Weights of a small GPT-style language model, trained from scratch on English Wikipedia.
Architecture: LayerNorm before each block, learned positions, biases, tied embeddings.
MLP neurons of a small language model. Each row is named by its layer, matrix (up: input weights) and neuron, and shows model dimensions 16-111. Each number is 500 + 25 x the weight over its row's rms, rounded and kept within 0 to 999. Numbers have three digits each.
A block is one neuron, or neurons of one layer that tend to fire together. After each block is what it responds to, as a language model described it from the Wikipedia text at the highest values.

L12.up182:522558506512474473511507534513512520503531466498512489489512486491538553506493496473519484467485515504516480475543495498528514498467507529451494501493495553538474459472519518497533464531506499494497473495429548503467506478531508488489511500534507490541502504465485508521516445501534513516
L12.up203:491510494475501488520507495499468500536493540492466448514517557485491541566474500537529498488505473541508526545497498528490539521474514495511497506542535479498466517484507496520528463533489523522520477483465493488500491523567480506482496523518531511490521483491504535481501498533526483506
L12.up216:502476508509519477442527516535478532505531513536493499500486484477527507528507489474504511507498492490494486494494488487502514459549529506472477469484522501537464534457513506521460493498477485485496487479476497507479492554539487514530563484532511487511488524488485497514511494519489469497
L12.up334:513467500489468486521486527547524500514490503500507502525503524507498526517477521463523466489497493513484489498507505506487500533472554500465488532502523471496497508443454473499529480495531539525521514488479471497474522530555489502525477476501484449544482497456476529495519517495500488517
Description: Adjective-ending word pieces

L4.up4:470492433448525533526460497453533480536485522480517477500483452480457485466476499533545500490516534510521485497514480507517497544515481493508494482482501528477519516520582517506533490539477544514509498502498549483474493522480504492539503532525500500490542479484473448541520492486472479501
L4.up136:501492485522524503463467501484540470525496496510509469506457501512505495499498523502472497515502548456493459518552514489512509487460510487436485486476481470486481515506522482463457506505500488497475491557506494473483532521477479502504471472567563475488479494530498467502487510505490517490
L4.up138:546547490482514520538468497491523530468513516519503525525547476521514501503482530467520485494535523485478470479554479509506475458501472492468492519507556489492503475433530491532479490510536520562552461488500502490508489514482529475523522543513472537498498492489457467498489529485519505500
L4.up158:490475520512454474508438503489509497542455497511515548498533491501551530490475532511520495539519519498519508507515488521550514527505493499541493490507504464472500463505494470497468544535518477495531467478515505438463525522523497498467508463501494497543506473496527504521518481521472455465
L4.up361:426464479491496470477489488509478552460483473478549494503487513514551509496484519505465515513507530470498497490496529473515482489486467495529465509526484542477481538493486481489516482526508462492511442490486506495476500538549503496501501496513501499501501427486462481432522520564470502506
L4.up386:498505504503511510540497426509518477479545457487531471501568459486505484483482557462467512513558520471505503492505496491506504489541479500519484541491513504493511487455522476570523491473512527478492515504467514445517520565498466507482513496491525493495474511500483498451528493473493511509
L4.up479:482493513496491473508519458468485513511491478535498555500535506489468488496514570518528496512506511476514457468505495437512538462475497518488486495547477487520500512488504503505497505481531502524463487454495520532526551498475520496517531509455507521550553443506521458490442529510451525493
L4.up484:486508463529519503494491517496485473513491493506497494515461496504522491487466520507496484521513548484510502549527491499489519518524480545509472524528499523470523521438482501532499504512485488481502490574458483507504541539457466543488434455524510511476512489536452487477518570479500519501
Description: Word-initial gu fragment

L7.up112:515523556479485480472539478452493510523472538478474494490495502532489548525516486506478559475478518512556502439447445490516492510506559503517483507484504508479524452521504524523515481476541504506524498520502468484532533477517505467479474534518504516489490501480516499515520524493464487455
L7.up252:506525498480459478510546495469496481506526471481526545505498467469496572470476526539540471491478541513507496505532486511526470523511487528460473476447476497480538470473502481507498496543496526489539474492432465482500502522496543490498525497452487507471458489465465475542534488480505475445
Description: Location-phrase connector words

L12.up148:488519501415486498491509529503532455470517495512490497495504499512465465525475476477486490522487486511498469514496490473493499490458490535513537507482446531459487463529475531539535522484490447517504536488500487498555536481513481514502468485461495510463526525502490470499508462517474508491
L12.up211:550493455493465526492512499514500464453520517532463494524459551503511500514521514500494470499484479535539481506495457527526489530507494558535491480496467488463477467520510476525472467490511517487514505487511473537501508491518468493451516478497507501502500467510466501520470499501486466500
L12.up276:515459433471465504488472528464521515514535509482505537532471466505476506511529498498481482497480481501517472504488477514512482503521520541502501475505464509482472471502507513484463485460494495506481520457479498524461495498513501472528506511526457496485464488494465506533489474519500486552
L12.up534:494486520524523476477532510514488512495509523484509524515483508479450517484492501513503499522483515530519457491446482527464536479502478547503498472496465476495516463523535508536510500480516518509480489485534486489498494502474483446484483536494541504518464455476477484518491467525491458485
Description: Early r-fragments in split words

L4.up89:504496457503476499488515482501572491479523529456444495486545459510500500503476475501488493456476506481496487536456495522504518446512465508526514508540497540515515501491478523502441476540509473498512529503519518552486495498512479507544529510463493464472522454475465534451513487509491545541
L4.up217:499459542472475511518516477502519486506528528531514445509563549491536501504521482500540498524488501488511498504516479529439480499514521520506511523460457493436472534450531507490534492473526518497493513499485515501512523495463524527484469499460509486477527432536478524495516461468476524525
L4.up256:497482482471521472483536463479515465457543519520484490497521505494440483524464446487503493484457486474497509482467475529441534485491486484519523484504498499490516507466516511483502471543509494473531471503503484550513509503506502545509485500486510513488546509461493489496518516514439503532
L4.up301:513464538484558482484534487504518474515508524469483528472496476550515433500468508485513484501480480505512483502503521472528473471487542471561476501513501491511501494473456449525477467491550507449506511540460515498466455497518501483532532508497494531491484495483489508480522488493528493521
L4.up358:490481527446543487506545494499496518506537515488483447484559482492504514507528467491510498481492571471530513516519479517581461498512496474556486503488489510481511470509456483483498521507492505520547502474464482487470491544530515521486521481522539495502496498492499468515496477522478444476
L4.up416:475517534502493472495517481480502489499525514488501453498535503542509548510475492498488465485482577481503507518498480514485500516472504505513496551512518480481491480475469513471472542508507485493492519488520490489527489474539504506479502484462488452482484497439590484515444451467504503500
L4.up464:518489529506504513483465454558509493502524488487468486514499475499518504501477531476516499473522523516494525503503527492512491466532435491541499440504505474539483465486509475511507498547519514469496511517518531456506533527521454487500509479507490476513491500474489522520527525466517489510
L4.up466:488507506487498473497540500466534511500462507520524510498517466547554502543492533472520504473454521490484461521462514515502495514495483459545485522499483475501536523514470503527480448481521502482481516535501511497478483562497487539492497497458468504523507463493483486499454486502470495555
Description: Infobox field labels

L7.up114:517499501492482551501466509487476515438467507529467528517514483520525487537496465456500532464469526530494501490523474531476461475556503506479512482531493497471494526518469495525537540538501514527497513505523512516540505517539468502480520479528480465546531506483468497499468474501502495494
L7.up438:485502468520540479537509499491436516555509490492515493509506499465528503481527449468475483514520505518464515465498500493511476493505523500477511522509476470512512529481501494504501464521481493530546502512500472454545510478552514512497475497507462463481505508477500487504506479524527487496
Description: Word-initial fragment, often E

L7.up187:509509512469488483506482448462565464496543509489528495519507539483512488506481528497481498458462478499514506511485522498493521482487522479477518505514480527488484508505507454498522489506502540500475507512461504488554497501459505521509547540456497519494513484499508505513513487483495502530
L7.up345:490512547518512467513523486499511521506497478529494475488514506444463488517502517493472476517485477484528472534478514524494547473522489481527524433566482500485498494506530498503511508483496493493468539491496506484507517510530513506514526512483524508481515481505497451502482526481547476523
Description: Clause-opening prepositions

L4.up87:507529498486500544516468493530506515502483516519570507489508505479523510523499506489520509511472521485500506489469483527535514485496497467482451455508516459453492460526489527455508495490498487525515487512514502486489489520465507453489462486513518549489469525493509521472450514542515469505
L4.up88:532490476477508495500557516494549453502482541471522496508506484439545548471511488477518480522489511488494491496451483479471535511524539503537518507540488532489481518457454448463501448492495499509497511494492512498471491540505492472503515499475487501516465511475494478466448470521523475502
L4.up90:515496484476498481499504577514535477497481485512520511506487492454516482495477502515506509534501534489548530474480508491521529520479513523499503520548497535474486489486456490486429457518477482537513479494475472496471513514505492539506512496493496463524517504524498476497444441502496485497
L4.up111:575519505519498481497506491542525503506508489502512482492524475449530499534503508482467523530508493520499466520468475500497490477540496436507501534494486482521501468523510512464518477524528474522566508504478505500512537507527471495524494505493493485536510506572484513455470503500525533428
L4.up246:525483490466474495515483556488471485528462531541538522472531442494551501501508515501509517497490529507501482470486443515522501493505503481538482497518544462470503548505507490481513490504495484436475453490500495484490483535535531501511490508537496515535523505523486484485474490494521458474
L4.up272:519499521491534518516492493510520494515453544503552523516500486443505481485472487486503457519507536494503478445491483529474509508490530488495478501508500508451511518496494477471529475522512534519470519458510466513524487491494513496499454482499520496477546529488514518465459502521533474468
L4.up445:523479504504521437516531497540550508511478520485486474558527543510507498495495496529513487514504486537500472447505486493493491512486515465496505473522477522480491510471507419438486514532474499552547513481524505518473482494507506543508485456523512492540465499541467479485471517509501508478
L4.up565:525514472485534551528519484485583503472536535483499539531476464502482527482476495528470531508476497458474505483487500494471526507487508520506477534467487495503503461501523545522499461479549520523532489490467516520498504528495471471527513507462523505482512549527482501498476478505497522507
Description: Infobox field starts

L4.up180:496485517484481470480496498501476544474534554497466533463495512517456538507484555476497508519534521509550482497502497460484487489484498481566504500494479519487526499519512481481557464510525472502505472486482461485476538497522519512479543551491467496508463496530526540497534533510472492470
L4.up181:505494515495539464456510540518508485488501501529490515496510513462540570483494489491505504512513524539540503498476471486547531483512591460505488510534482530499519490493524472462491490522503490515516537478515477463519482490489506544500514516457471484507515520524499449476493497511485454479
L4.up259:515542454459468454472502499491488570519520492475497448534479504458522485513507537497510513486420524502502506501524535502495481496490510472502517473501532481496504489474508522490500528514510535509512506505477491525517541510473495491473493446508508470525486530487476495474513486537446533499
L4.up261:464489495476463477503540482502492533545558535508485513506508485515473524508503495489521522482476525518523540517507522445489517468496496495508522498494499484522527483497514525505527522482512481519487532507498492509547495501481486492508523552516477456529503479469509509490519507471492466483
L4.up282:494453499509447471513501506538522522551573517485459517517510498519476475483517538501482490481485519509545478500513495536474431529483512505498487499496496519466495497514521522499553485453515480471489506495516531486518490475511488494492480483498552489498502491472525534464494501464463523512
L4.up284:524551501500499491530483516512530497475523510471488470517493501469497508489509503525470517525495535512486512503554505487480506458545485496478486541545478481498534508485540476520492478495514501432506495488481480495545498510527515492493503477509503499510482508496559492516497524533498501523
L4.up374:479536576501513456510512499506471495478509511498492500543536455508492529485517487459512484507507503503498474531469499483547499499504488510559477499496509499463532532506486489540533522518524504507481491503536531535544542462531454496492514515496502494486498484516483544515524480480454510490
L4.up469:453523507494448502515495497509542496516527454473489451475513521493519508469487519472511537496476526530510539497521530536497511455517502482520487496522446519511530515486500504517489521525488490482531475473470506516519483520545529517488482504517508520539512510493476502515529519508481511499
Description: Coordinate minutes, on/there

L12.up46:500532503537500487505474526461456500496503482491486496488518464447485500525500515463509560500482513464505474507481470556501486475493535462518483520553472543519535492502549480477493526509499501500465495487506503486540469525487512458496542510477475518493503519489477521500538497503465528490
L12.up153:485500469480489440530530519505501538517505479455508506525475532483507518481522506537521535502485486488515512489490475502522469475476473506481530527500485455503516493477462503484502483441521480448481522508494522490538487496541485534546523496491559496532486468495503514496537476494465482499
L12.up158:526537502506488467494500475499521513494510563489494510508483497450495494502531506489510515487460514455534477511496476551512513486478473447519498490520482535478510464505458450524510533466519494540545518467504533493527535485483479482516454542506474485498484480514496511517484504498486480479
L12.up490:457516463548479480537521456518507490501543516486515469537499494506546486477521514511477542535509469475488497465477476485497497493469471547464475491500470522481479455477504517492454482532496557519491497523533513479498474547498464500501463495547504449493489446530504484501499501538494491507
Description: Mid-word vowel fragments

L4.up58:490494492473489469497531485506460490501518517514500484519513481442532502486495524487463500509463482472485514548477517534499481479505504433534460527488534536499486498519513502507529542515522475478495519499501479475491453503546526536516468544524436502533520493466492550496458479493472519501
L4.up75:514514485512499517558534508497544493489487561502518501477512486472478516524508518511518519504473521510509505464481466524458509470494492478527497498536482478526540465474505466508511496525496506470481485513479469505502460505449494554503454576513472521488526558547461551509513504493477488529
L4.up92:472505539471507505505499515467477519529481460522498493509507525451546511464463515482490488530474508513541485529491514502534485501524505480485456490519465497486458484500496496484532490508526494504492472500478464448469469459482507509459502535520538519465526498511521565544492499509503524518
L4.up229:499506456519515498475471486431531536512541488480504500470502488448501505531465539557499503479497530531556499490501500505485486478519515507530484465492503519489488494498484484519517491519502507501492531506520520498483564563497475537487481521486478564463511507507505503481547528495473551516
L4.up391:453527487498476536487484526515498491534481504494505499463461519497488520478509513532553541504507506495509491528509521468518443477517434515504485510486479505509514556487518440531452533519523481478491487461449497508501507528492500508518500494491476483517511508488473499485497517511523465553
L4.up398:469533514473518505455482492450498521507474494521485521517488524480530462536486467514475473504477504510513521518475488499477522537543479473515483456531469532474463485512481493479465540465545511500468525522527515497473509475517477480490528529545495492480538507554477522498517518467468500482
L4.up459:455486542504501488473493519515487533538479481512524454517495499466548497515467469477468475500488527515497478561523494487542500495543466494496469485514456540492495491478489472454502530503535484505511493510494516484521452494513484509488477518494483525483573506448522517497477500486505496499
L4.up526:516438463492537506498504519523534480498513518517554488518498557490551505504468507475542517511487500510536467502533543507514502516557511527468455499531498478485467500482476484472503505506540539457476465482517520425534524510451440502482548532514532442474512530515521513518501494490478498527
Description: Word-initial fragments

L4.up31:528467507540537524501498454497489526498525516475504471496538493443519487542501460514485487514519533471504491503484508518455442454472488507526487497518501535486507494511463464470498518521493517522561496501478478433489491480478466531488487518539475538472490469481482521482515497491489483513
L4.up65:485494479512503480540478530477451497562497506498494559492478484535474506509478489526456499507505463505496526541534478517504519485448443516505478487524485533450520475489525494517466499515513510509488489521518487544517520490536540531518510492511445508512473494516510506489524517466500496483
L4.up101:481523494502517506494503481480501523498504472516498499549508483497516497538495503472465482483549523473477480486584490510507468490464503472520515452520496504467495502483504479497473473531536553470505540506509502493540469496495522491522519561492488554552507489510536469510471471510528490474
L4.up152:471504516478490526527470527477475510480482512523500481539538465481476478567505483488485496522496525454459471534523511526490475520497509494495444499440536517506496483492487489507524519508491520484570495541519514489507529493503507475527503505482487530539463457513479501477466508482482473486
L4.up169:492497515485478521510503507497484492527505482529494519500450499476525441492505448512498503506467500436473526513498444502501501418478514499517450489515494490467541524481521496503491523550486549494518564517488506514508487494501508534507532465500477534509523495543480511509484476472507481513
L4.up432:469488538507525476515482498455502534490528475541499490496498489488553484502500512475464529535504529520507480526530486516458477513478523493566457498492509496502525459451540528481515502530530541518491495490537477502469439510457491498499491485501473484486484505516503532483474469483515485517
L4.up448:485504459487549518462486465512482497516519514543457516531540478506493495501463515538479508513502487513478463474536481481462494508515530506513493477508515520484524515501542510508452482535507536496446471508538545434452504489454510512501471498485516520535512535539500560506495465440534463541
L4.up463:484510497489490493525498510489515523550503508520458526551475552520508459487510489500502471532477488472519471508522504539512509523475478475502498491528511484505459474500534519475485442515500502564523499517556481512485467529503514482458468490539456501459490470535494497520520484518490518509
Description: Split-word opening fragments

L12.up15:467525508489531492512486464504551542549507515455509477489462473538434550509463489498509516530507480446483468544500480498450502501504500536484511505544523515504474505490495512536509473540515508479499487501481499511527518542498489504457461474477435510507500486488532458503463491478516508482
L12.up60:477499473532543473520524504517508482468489509530481475496523557499478484522485489508463494499509523473512516459504452516487509489522488521459541489462498510466469507548508506552548503507532455526522524498474499500563528471488471494513532476500489496482493530505501544457427495507503521496
L12.up237:458513512494528461514538505527537514487553454479521508490508477524495502479496500486530508460463490481476505474469487501490496561495490515524496507557543519478545529566474492496497501548532520496479465502493526478506482515511476498510502506481463528471499492482484490492522569468525490480
L12.up345:476449519481537466491529500536498479513438496525524477487523444523503496518522509471516502458466472482482488458520479487466456527489458533562467517491518514497529531515490474498519491516505497460530518536512549499478479495522519481495501492467521521483556471446506502451489521466491502534
Description: Infobox field-label endings

L7.up172:527488536475508441506462507506473521485537519447491474545503524471516545511486541515546469524492503497510478527506492541508512484534470504474484461499502529483515484490529481493458507520478477522512541507578529484491480488463483438547503507497486497513511485519516535508520486559476496530
L7.up320:468504525498500521499469477458506504506528535515492521509529529496498450478499496515482500540479503497466484514482549511506489524491489475544454510500483535488488510497538542439515526483560494488511479465511504506473494478476501468499502571492503453478507469525503514523471461500499490491
Description: Incomplete word-start fragments

L7.up2:493492505485481572492483510558512513517475448490548493444485525488558509507474485480503478465516507491461492481540514548501541476502493532545471530473522509562521484494519465476512475502492504525487487508485506471481538490503482483495505531440518502499496509496515455506540502513528528508
L7.up256:484474484528474514444508512507525517521480559499516506513504482511533482520472494535475534516482537527526488454482501502417499466509474466501477487523534515478497524488505517508485530517539536482478487535544511467497540481487497468534480528483530527529505479501500494496493510503515494551
Description: Openers before names and titles

L7.up87:458518532472491458501469444493530491509501489467485477522467473523499490513497488547549508514509545530472499489477481518505507500502471471528497458505538478519487468539537487489538490513540504541514516521487518496539507508517545496460519458476497479519495536467487465554508514454494494509
L7.up466:496450452449507502511536512478536524488528502464472501532499512478492546468485475497536505510461488507521499485470516489525494514515473513504490491554519476492474448495497497500500491551555487523539451495456491514515509515450511512497509478489499461524508536478499499528473530503484487513
Description: Infobox field-name endings

L7.up514:473507541486487523444495470500467489498541486472557445499477516560518538491515515515480483500446524497474497502441459501509525481499489497508515498523572528503477483429490488505495457480498526509509496497501485489497510511491532479478524494463534482529487534490490509514458455515489495528
L7.up532:463487529471519480440540496477532482515510527497528495504463502508564472505494500507511512499526511501507465526521472463489473477444503494468527513500506510540513526512479490487495475529472543479511493499526513495511513496459514457491505465478516499448478466457478482485494456501483533516
Description: Infobox field separators

L12.up3:514466531514494501486461474463421506500476478523438471485484529480524518518472492519507482536475478476458473519480500507488493530534508518552494501526497552523509526521546483525508493550490539503497488476538490515484455517557469468475572488490515526522527466482496497502501522486477489550
L12.up236:471476508530460475547480455509482477488500496521492440501467501503534568478499524492501495528483482488524482498514510527505473487499461482471528467482532484508483513498475479483500514507503499509539485480486511472509480507508445496502497498498502559471476513499490529466505522494481507585
L12.up284:470496533528516480512482471490517503461520490473494481468491503454520510516501485525504548524512537496528458461538487459459494515489510509506486494510504516487495467511496504489468501522483512507495456498504525545486514519480531489520514495504503501497588496486475512539543521478487498474
L12.up513:513492489526505505504510532515501494443514478489494490494465495521523557523522499523529502473504510485452503491465509541468473477511468512505501522497509543537458471521551568479506494498496539485549504478510501432468519503504472469497486547462420512510511475497507479499493474528498478493
Description: Word-initial consonant fragments

L7.up135:518492519486520470549510503441469493510515459446494495543545467483486485536514508509463493543470510490442513480498503511482504537517505517494484490453492492526463525461476511546457486505529450445513451515505532492508456506542519533505442507485475515491546509557483524525478522488504487460
L7.up527:493503526490524520510522522513521503454533444541453461459517499477552473475483501463503494534455521496506506504485519535490506503527484476482471509457482519502474480505473500509481498513518479466518498498488487502507498476448484454498496478503497481527500533464517503501501511530517520518
Description: Word-initial fragment pieces

L4.up82:480481499498454480481496519507469513543494521505531489517515467484472516492505512485513511497464498501509512544513504555491501481511494480507528494504523476472533521452502520524525490481470474498516518468534479507537516495577525507531482518521490517521535486541491552479472466514469484531
L4.up213:483476463467557497511487501467552463525518479478510503494495483490504512514422525506500495497429486459517495481452533453514460520514486500502505491495501512463552490484559528525465468504489478460529515508491489462517502532510466478503475531499495509485489461521530462531471537510477495519
L4.up285:437486507454552455487497487493483507542520495458480491524510492510509536525473492481462459499505515503494496511526491492508539552538535502497477528509506528500555448451503518461508510514494533501480511531497504529525457493535460508495483556450484484507447499511491522482483451477497486504
L4.up339:464509500505502467487517539472491527563522549495546534515503501489481522487444467520531504449479507472525505471511514523511535504503500445473495503506526518463493496463476506546533479508534504533486511504500492533465518518535550489489538526472479531479464483459510520514525454499515558525
L4.up419:458476532464519487463540516498496518524490536440513485515467502494512512551477530511502456501511526469526496504512504540481492503494507465470529468511555473484533509515491554472525467466484508497548534472480494499473472487561534504509504507457490507489516512515544543479487503488537511489
L4.up521:503530561483481478506516495515514466516447526504493486539503504505511485501539498498498496507464525478528521472491464469523520533502503517462495495479467493487479476540504504524535422498522486492512498449511509465469491435507526513481499508509478476472514480519560485455487523499484498436
L4.up561:490490532483535420501549528518514468490482530496517519502475507451495504481483509509505475532484505495535484540450480532494507496502523481512491539511504519471492527507443482468488472506535526509511464502471490532524507490513471481523507519493476485498494521469532536479456472492513478479
L4.up566:526503462518531549541503481496481483500519486512473501484504516450477520511501510478489533526497505489489482493524525507476447461481552463472487479486525510546504524464513559531539459496512490505516505443489502461473494518519472478527543538487529491507516491483490533452484506493511509504
Description: Word pieces in lists